{"num_attention_heads": 7, "positions": "rope", "attn_scale": 0.125, "parallel_block": false, "init_std_up": 0.0244}
MLP neurons of a small language model. Each row is named by its layer, matrix (gate and up: input weights) and neuron, and shows model dimensions 48-303. Each number is 128 + 32 x the weight over its row's rms, rounded and kept within 0 to 255. Numbers have three digits each. A neuron's up and down rows have the sign that makes its largest values positive.
Before each neuron's rows, "fires on" lists the tokens most often at its 100 highest values on Wikipedia text that the model never trained on. A number after a token or word is its count.

fires on: "," 55, " and" 32, ";" 8
L3.gate184:076150178160117184118106062156130083109143190119112150186057123147123121173123107140139140084184100122118119111101146141072105063204131127170117157130122111203134128169095067102089107181144108177110094124141124147154181131152098079124106121077182080091151121164133092148152109076110138200164100125140103097093089133182124184087165189092127119176174107134105157127113120132182147157072127115164164095145129193124092112103119176103144134119102188161094076129099175153176179153085141106133142183140159110107122166128104090193157170095159114080130098113137123166197160152121087126102120131095137165161169074108151138148134143128113112127122116120087079151170141143088102110119096095138152106176142099200148169106030149127061139118116122159100108116142134088119043154152116
L3.up184:137127110098069091124152086119162132159135129099100114162107092139132109119179117008084062128175067119153086057177169095137135125147128160236147170205135121148155178141087177132100100097098122117115082117154122092169129126107178029144077105138125152158120159139106137157153074108120169121119124148159087148159102100060107138049143126136122176163157148112137159104181162111169103136106145132157132096090187149112116097108114134119167112171107119131107121141102191096164132166126107175075120161196142139102087151092131089115109093066195169078155101156091133184073092126111121101131158137127135120151152129112071163164109075107094130149099127110170118099075171101152102056149127130148114087082137073211157141153100074092108118106098118145110118161184086108124115154077164

fires on: " of" 85, "iz" 5
L3.gate782:063089131104130181143142122167104137068163126100163141161178151157085181102123139100113056090126123145124112123155119166106094145137161109136202143117155195153120131172143147105122134144089112123172133118120111102168154113191147153096107099088139106151068163161121167087159117182151130089172132189125164151073176118098079020124167192109121157128147150135060097132126163130099095132099132162079127091144179147141119160191177100112147071091221146159165156138064114135117121125049142158067181103141138144131055108163132156092124137145154164145081106166163197078056067134151144093110149135072126103128104154068126082150124149194122131130159137123117107109099082110121159164104143105189114122119160154167112170125160110131144162183126131153123135159118107110130147102120116
L3.up782:103167154087134137133137082124133112120158121143166168087126180178125178099129111150154095089160164132145083140116131079119205195186144107137124143135185136112116143092115109080105164138072198128092182162172084101152132107117164105126136161126126130174116137062065139089111099145142096106149087182161162149126179139079133123127171095085165115142139219114133088152130134134118090074177174111093117095122177119131123122161196106168193164141143147103124164152061162154121155087090151147112137112068162095146064125063139144149087110150155158188124135135142071076102095139137100126111168089162173149144110193088091120108138124109112091144127141128115143062032148129159183121140143136164098123134150115147142129184124141195117156123121141110095182150119167104139111111132140

fires on: " one" 38, " −" 13, " on" 12, "==" 11, " of" 8, " in" 4
L3.gate664:165145191167107121146098135174144134144202118121123185093172136134184085094126130140133134153063094155153081143067093168152116169097195086141189141169158133137097102097147175178121159156159144114094176113099089173174145108126058133151149166086144073117107189176132096118110117100134094139171148099151126119127153132170085123116144154053118182113145072143165107108125149099062128101099141097106165119016124161158141187104185145122123109135159160151146096127127113142077115141128147142147169110139126181116173137170141082116187118116076161127028129098064111159083139083085110077117190122163162145133142118102147140135204139120127087132108131128129085157092126092114136079103140160125147150101123078137119132092082084088113095119177131109106149154146052041116147169143159
L3.up664:113171110089107155173140166074147104055154180101132091152127107183108158074152109112075127121153111209133116153130205129112093137164140158180141118102055124143141181146135131147139099077125083089110106167158151110104121119150168100104133106108163114083116145099100097144056104136098105130127136140109094144121146119142068080085189116119116098148187155137198116087066066095162159112076099098066119157087144135123181103113182127117130181184188153169196171118126099211131124113098148140115153175108128117147135089121140158126138139129091117132154110070108140095110119156104133102074112068204170096097146155112074117094149052111146159088151126133195149130136107203109177151096178145112124182074118095162130106090142109131107114103155113131180167140122075106130128095133129

fires on: " pl" 15, " of" 14, "le" 9, "pl" 7, "-pl" 6
L3.gate833:156172181121145080095168075094092117093146090150099113067101078147085137086170114071097103106124096115105157138126177152146106154113085178151115114130186109103121198133195076119111084097172144158146103126163116101156105174046151155077051158080213164154087139119110185172134115142155051124173127161108156124120130141171133127108152115155119104093168168127184147085171163112047098147141081115152123116108169120136171112128188177089117104118162151114157134177139110130182073155121056149096109086174163124157109133117140119113115103149104107165152101092122119080094154098153136131146097135133142126124127108143123069101107066100058181103065133161104182085182145138121159149192151133127124139096141090130118092140143107120146098123140080194126105149072118085152115150148086
L3.up833:124108115144105092155136136105069146144113081133137175134162158141116149045176106084124084145147107096156070095103156134120111090119120156135094065185164112164090136104166189159138104110138075115141165175168144100148168123108135104150049126128194159159159116136128194112100130101152091120178133118108149068108130104106102102134212108138180147119208208121156091151117112086107098155162216174146158072165157075131142140104142135140167127128205138145107125161115155175168115108134138129137098100114150196196125078062164082131106154137123180179137126166144132102109147123129140069138137094136088135139094130118106160103121095079145140153117096207095199080084098113110163154139162102103190160069119108118097112133118068087111117069099080166099109135055181099126114155148088

fires on: " and" 42, "," 36, ")," 19
L3.gate859:149127160114134128149129134133122082152109172110164140173142235125109106174127145175119097091168120127136135128122177128178137169138097119141145117160149060135135180177074117111129144135112127043114136194046150107066112183091075103135140128096192077044148133058113087121138099122143135141151126157153159117142134115179075127095159101150139186163157151163127103168171090124129143086119073110101195141111135108124078097056151148073166164119086103133074118140168150174186120161088169111124136161141152122138156139140125110150126107112120119024142139110093167089087111110102216144176122122126136136139145142151152112165090115102122178130153131125091100104143175152179095123094168092147096133078068113134102145095054111117101113122154118099127154133109082147140116064147110
L3.up859:113108120113096110097144121120060094145141146175132183171091190153084093142143091122095131099059100104151143088134114110059164061155137143143132086145177109122102159131155150117156135186155102111195143206086056126124028098127170138174160170125167108096194157058150140106141086068139199083211141120099136046138129157123093119158112130162094168070097098129102054141159113156135153069149099142154201096075156126121082159124124116080100157123110060098086135087115175159105115145113172183119140141163130098078123114137114101163136127123079101095109123091084133097123112132089081109155179125121155115116116169184214148147121109195132094123160155150108133111150149120193076160145146108158080141131127118117136134132120170110096133143142102100127115114157131124145125145090202

fires on: " at" 42, " from" 19, " At" 12, " attended" 6, ":" 5, "At" 5
L3.gate150:130056124130080091176122052138049139132149160125077109154146113105160097114142100131135170081193136116169141134131130181112093148067064130180181123164119183142069123205126083161095172132128207132097160160136127082135119111117126135142086110117135123131198177121118153139118119141092178113125149099167110077146149180111134116164112135124138157131147132112088077116164102096107131184115117119124088128120102137125129140127152132159118126138132134177147148109200143096060119086044136190098152117183129106143106094143113145086148184139185166133092139100135094115105132145111144083156158140151146105134122062104170103088150147167141105128089166108095134086166094121082119125124134111130117194147161106142147116125093142114122098120103131144078182173143110163182144156133146
L3.up150:165104064150087088129128098139072140166121098099051153099132137124111074120142180117166100123174157150119111092165183140115128131080117150104158156166192162140134106147129126126173153153161183090159116150125158126167095110095102181162097150155080134190144142116122134167121107061132093145167068110121113088095108110137086172148188092114158134108133148076179137171079070089105151090134105080109153138191216165092072120150153073125150145079131196149128129138168122052116196133099153119069156211187143102116059135099148075104172088104127206129141134107038091099098142165145133167165147127150140131152082100149150144100172115068162126123085152111112133095092124117071211078134136115142056139105133121130138147127142129110089148124120131119144127152137070145162164144162161

fires on: " of" 89
L3.gate218:124110150152165134190178143155151094089139079127128175027157161145138156119130083129092171135109146146109146143155101141151111137161127100125115137142107104093105114123128129148152171073094157115165128108137090142110123178163121153137145113129118158113128179138119158158145168115148098181099125118142130178110225120124101129196155136134136166075074080083122103181101091118123083135140161148139069105212208116108175097127138134126085119147178135114173155113101109145139107178116093108104158116136128135140075092128154131122074106129115161163097122184183176079190097149135103113169146099149163121156156121087133207129146139114175141149115144133096129134088146081107132144113119132083109118054147029134165193146145155156115177163118195119142148076144115105077133098154134
L3.up218:102136137151161142167141144161125128034203147085185174121170196123139218133138093181143123122049159144110135144157060126105134077157152102133136123143125086137097147144145118141126095125084087096123165107118160141144130173149133178151106112130109148077100091158134110126120179154162099183183113113085133137133173130158038152153148146119150127173128139129123151134093088111059142142088083150118077121167169145061176080136154133147170125130122113100128159140082117119165116092096051098091151158105081133121128109143135146129104157150093164135113118106122112042165142124112107088146153120169117125115158139105148132194131109122139132084164172182129129166100158109097181153166152118090136113150130129114173147083165162093114106118184112091141109124171054102100129065143159

fires on: " and" 71, " then" 4
L3.gate341:085093121124152094181110131164101069154188133167166116108084163147154090158084085082203100135128111087135172141117080084110159146089110112132169115173140118182113147100091137079127123090093176122189140166083077131114149154128164110082099144047189126145126136130114066142076117120084095166130113140169062125121148173180126131080123120131102133109160121121116149096119168105120161161122077107120070111157139169180104168149167137096109114081075121090098124137104172092140099154115125113055147157134162129108129144124142137138138139182151134089124119076082056129132182060082126139139184150157079145073195140080124130110119139173125126094078137159121097095141140120105103118110122145083121122138094143145128141097144118151133092135151155183069165074120103177176112158159106
L3.up341:110131136118117116203074094119102153136103115146164160174147149100133142136184092157155095159144102115090112148126139145118168099094169144171152167130083139108103160172096148183146101162128095123159095088102160142086105074126148141095125154137153177101124110104118106131118114142115171090139101109115128114090073108147076104133137072148127170156099056111063144150086032150192128138087099112091185090109172185142077070106172092090157077107135094130090140142106178086085169142046121189118140143104132129183127134157068165112160121100124135114123118082128090123140136135129177114152105190091120114085124116086087153121134098182120189147123152146138126052127147141148163085130147061146146175156123141106155124116108170105077138119095162117119135117149140156153122121085128

fires on: "man" 22, "y" 16, "oy" 11, "ham" 10, " of" 8
L3.gate773:105125106164168095106100125160084083089212116114140106110105104125160190163109135142082187103154120119123098127180130091091142124153140152087193170137119110165148149120162096188075113118115088135110156096180154111209198117159134090098067092121164147105169091115078116107124149124139149110094164052191119108131108122145109110120128126104120115109120132132140096088092155113160146119159116153151172063160189110149106103146201115171122148089143090205135120165080114160156136077097147095145085103141106138085157149196178161119154128124177131066110140166145136070117140096117179115104099168139112096189147063166084151112159078195177106099150128073075120194101089064143156084146146149109100136165173096147111207174089209093131092118120106133175132093170172161167110123196127
L3.up773:074178132112098140123154080174085104139144106145162145131133195106159136144129178148172116159170196099101189194152169128115097151136135188055165114154160145152164191168139129089098138116101103140161122073131101154076154094104082074101120118124153179109155133154142111063167083136150126149090159114108158129097099147082139062141142029107101137135152093140125136191078163095144143178092130117082200144154152097104100149126133071201128160108091040112148142166121096103133117164104161109185179103112150160112081122123057129180056099151110145093154138170130120095180104168173110141108086086084139171164198187182090186085078096100118066145104089106136035079079185151140154170168161166098089165113103112144143114135104123118099131112134115096147176114141113059132050163134114

fires on: "an" 17, " against" 14, "un" 13, "|" 12
L3.gate556:125157142088142111167139091100179129190153083060096144070084115181034130054178171135125067167161115109139111085113100188106086109110115092098052095127130150106130174136123141122104066136128169142109086126123123121097179121169121116158104169156145131155173150075121170138115110120168103160104129134186154105110105093157124151125120146140180137126203111109090080096172142126077154209107187108166188140149104156135116139153130138135148105134121142164166120186149117108152126066136152067118106101205118113096129161100154065148148179082143136166136110060096154132119103144112139100099134121095098099116143117141053087155136146095124079165099125151108141117052161064147133199101182151089068133103083164162116106203138097129121134120186138093124136143120182120117140115152135
L3.up556:122167123107105151138163116118141115154155121119029101127124144052164076136135145127111150130175214110174156143156106127149098161129130098180178104164154172072122149112081144154153177188116133128090136053100141126072108143130098131150115097149062106128115163168145102144136145143115148164194063143154118079170199103075159137091087181149104110140122194075175110168106113177120074092179172147132162134150073089152186143119142113136128095129141105105132159093133144133162226088096127167137099079081099154161121149112211092108107115139138116161119114125126173160164163192091101046165136150076114130116080120138121107146101101052163119129116150135109115131156087139096079136092118124103132112035156094175147113147044108150137158106139165087153160109103111111094122172096177

fires on: " of" 48, " as" 9, " became" 6, " top" 4, " be" 4
L3.gate653:099156139133151168126121111033133131109097093077152108090107106102104165099095119119113128131127115108135094140144114052127143098134082141111128146182150070127081129117131178152196115105101105081107112144139120106120136161110169095095189151108112102111158074107106094151097133132097176150112127126097195092181116139130118101100128123109109145164096128107131076175075127081086131124132134141165110079115127161106125125160148073167137109127157145114142135133114107125157087109137049100143099128153141112125103126134078086098110138159129064139128093134109097113090094087135127156146136107162154070098093095107103129128084125125115129149132187087182134144155191165177213175149161123092130113163121112089145116107143188123084087083135112129057142108148121134152099069124098
L3.up653:089133140116121141091106113072091175125047106102131152120075141111136127097113092168109146135160165123175164158219164116167128114080132135129165168102186172171147137117091125178117160095138145123092120116131109126133097160100117124054162171120164063141161095122144091149114114102146106149094123126119171127151154106195165144141172155122150139093098084134133127159096078141149163116070151122177109147161069181092068135100162118150054137068096122081135039119144153187168132089115152111090144216126136110135089144138173062113083121118097137135125106088142082183142147172131146122160164135159152087139213149089140148163111150140138102170177076124137136139161153110106138150127124148129080146135142094085110115127090109116127055127146131173192128119155127092142128118080174

fires on: " and" 43, "," 13, " as" 12, " of" 11, " from" 7
L3.gate92:042133199165175137110147194143154135112118123135093137100142165145103144078181146094121127111098126208179087092146094132097142041135145147121116148152136066158102056117031185191109102104153067102131107151136106178177153087157162160115096103155155097156135129144119118163066137129135131155121079216154149159165146144130144149104125102056128156097151140121056114108155134088170121124155172155137114088075105154162136070143144146173110106139117130121193101128108118113142121102107118202183175103133166146158120145147165121149088135123141108083125086163174112102125143152139101123110151147116136119126121174124137099148126144158091197097133090110121128106188170078167126142123113133028141050091132140089155163182110138187070149146132134137090132105168151104097098108120154
L3.up92:082100094130159118141171103162190134120116112125126064139099138125190175054114165180131154132135151148125080131176143078057108107162099085166147066166076126156134119127171104192131139160132130172175093158119140127070112173149177096170137129169116135078175151176121122156150068106129114136156139087169138122075099197156127106105188077122165127162075055156188136157073101124140150145122145139146123165123074107170081128176102157082160074119151152135120109107121136163129114157126168072119119161111175094124120146106143085142152093100075100040133156107094175162105078123125109146097134189159102121133116134101140166128171214189131125137127140109142128073113092169118127147177124119136162167163159102158073150179126096137082079158113132075134157183177078159099176120135162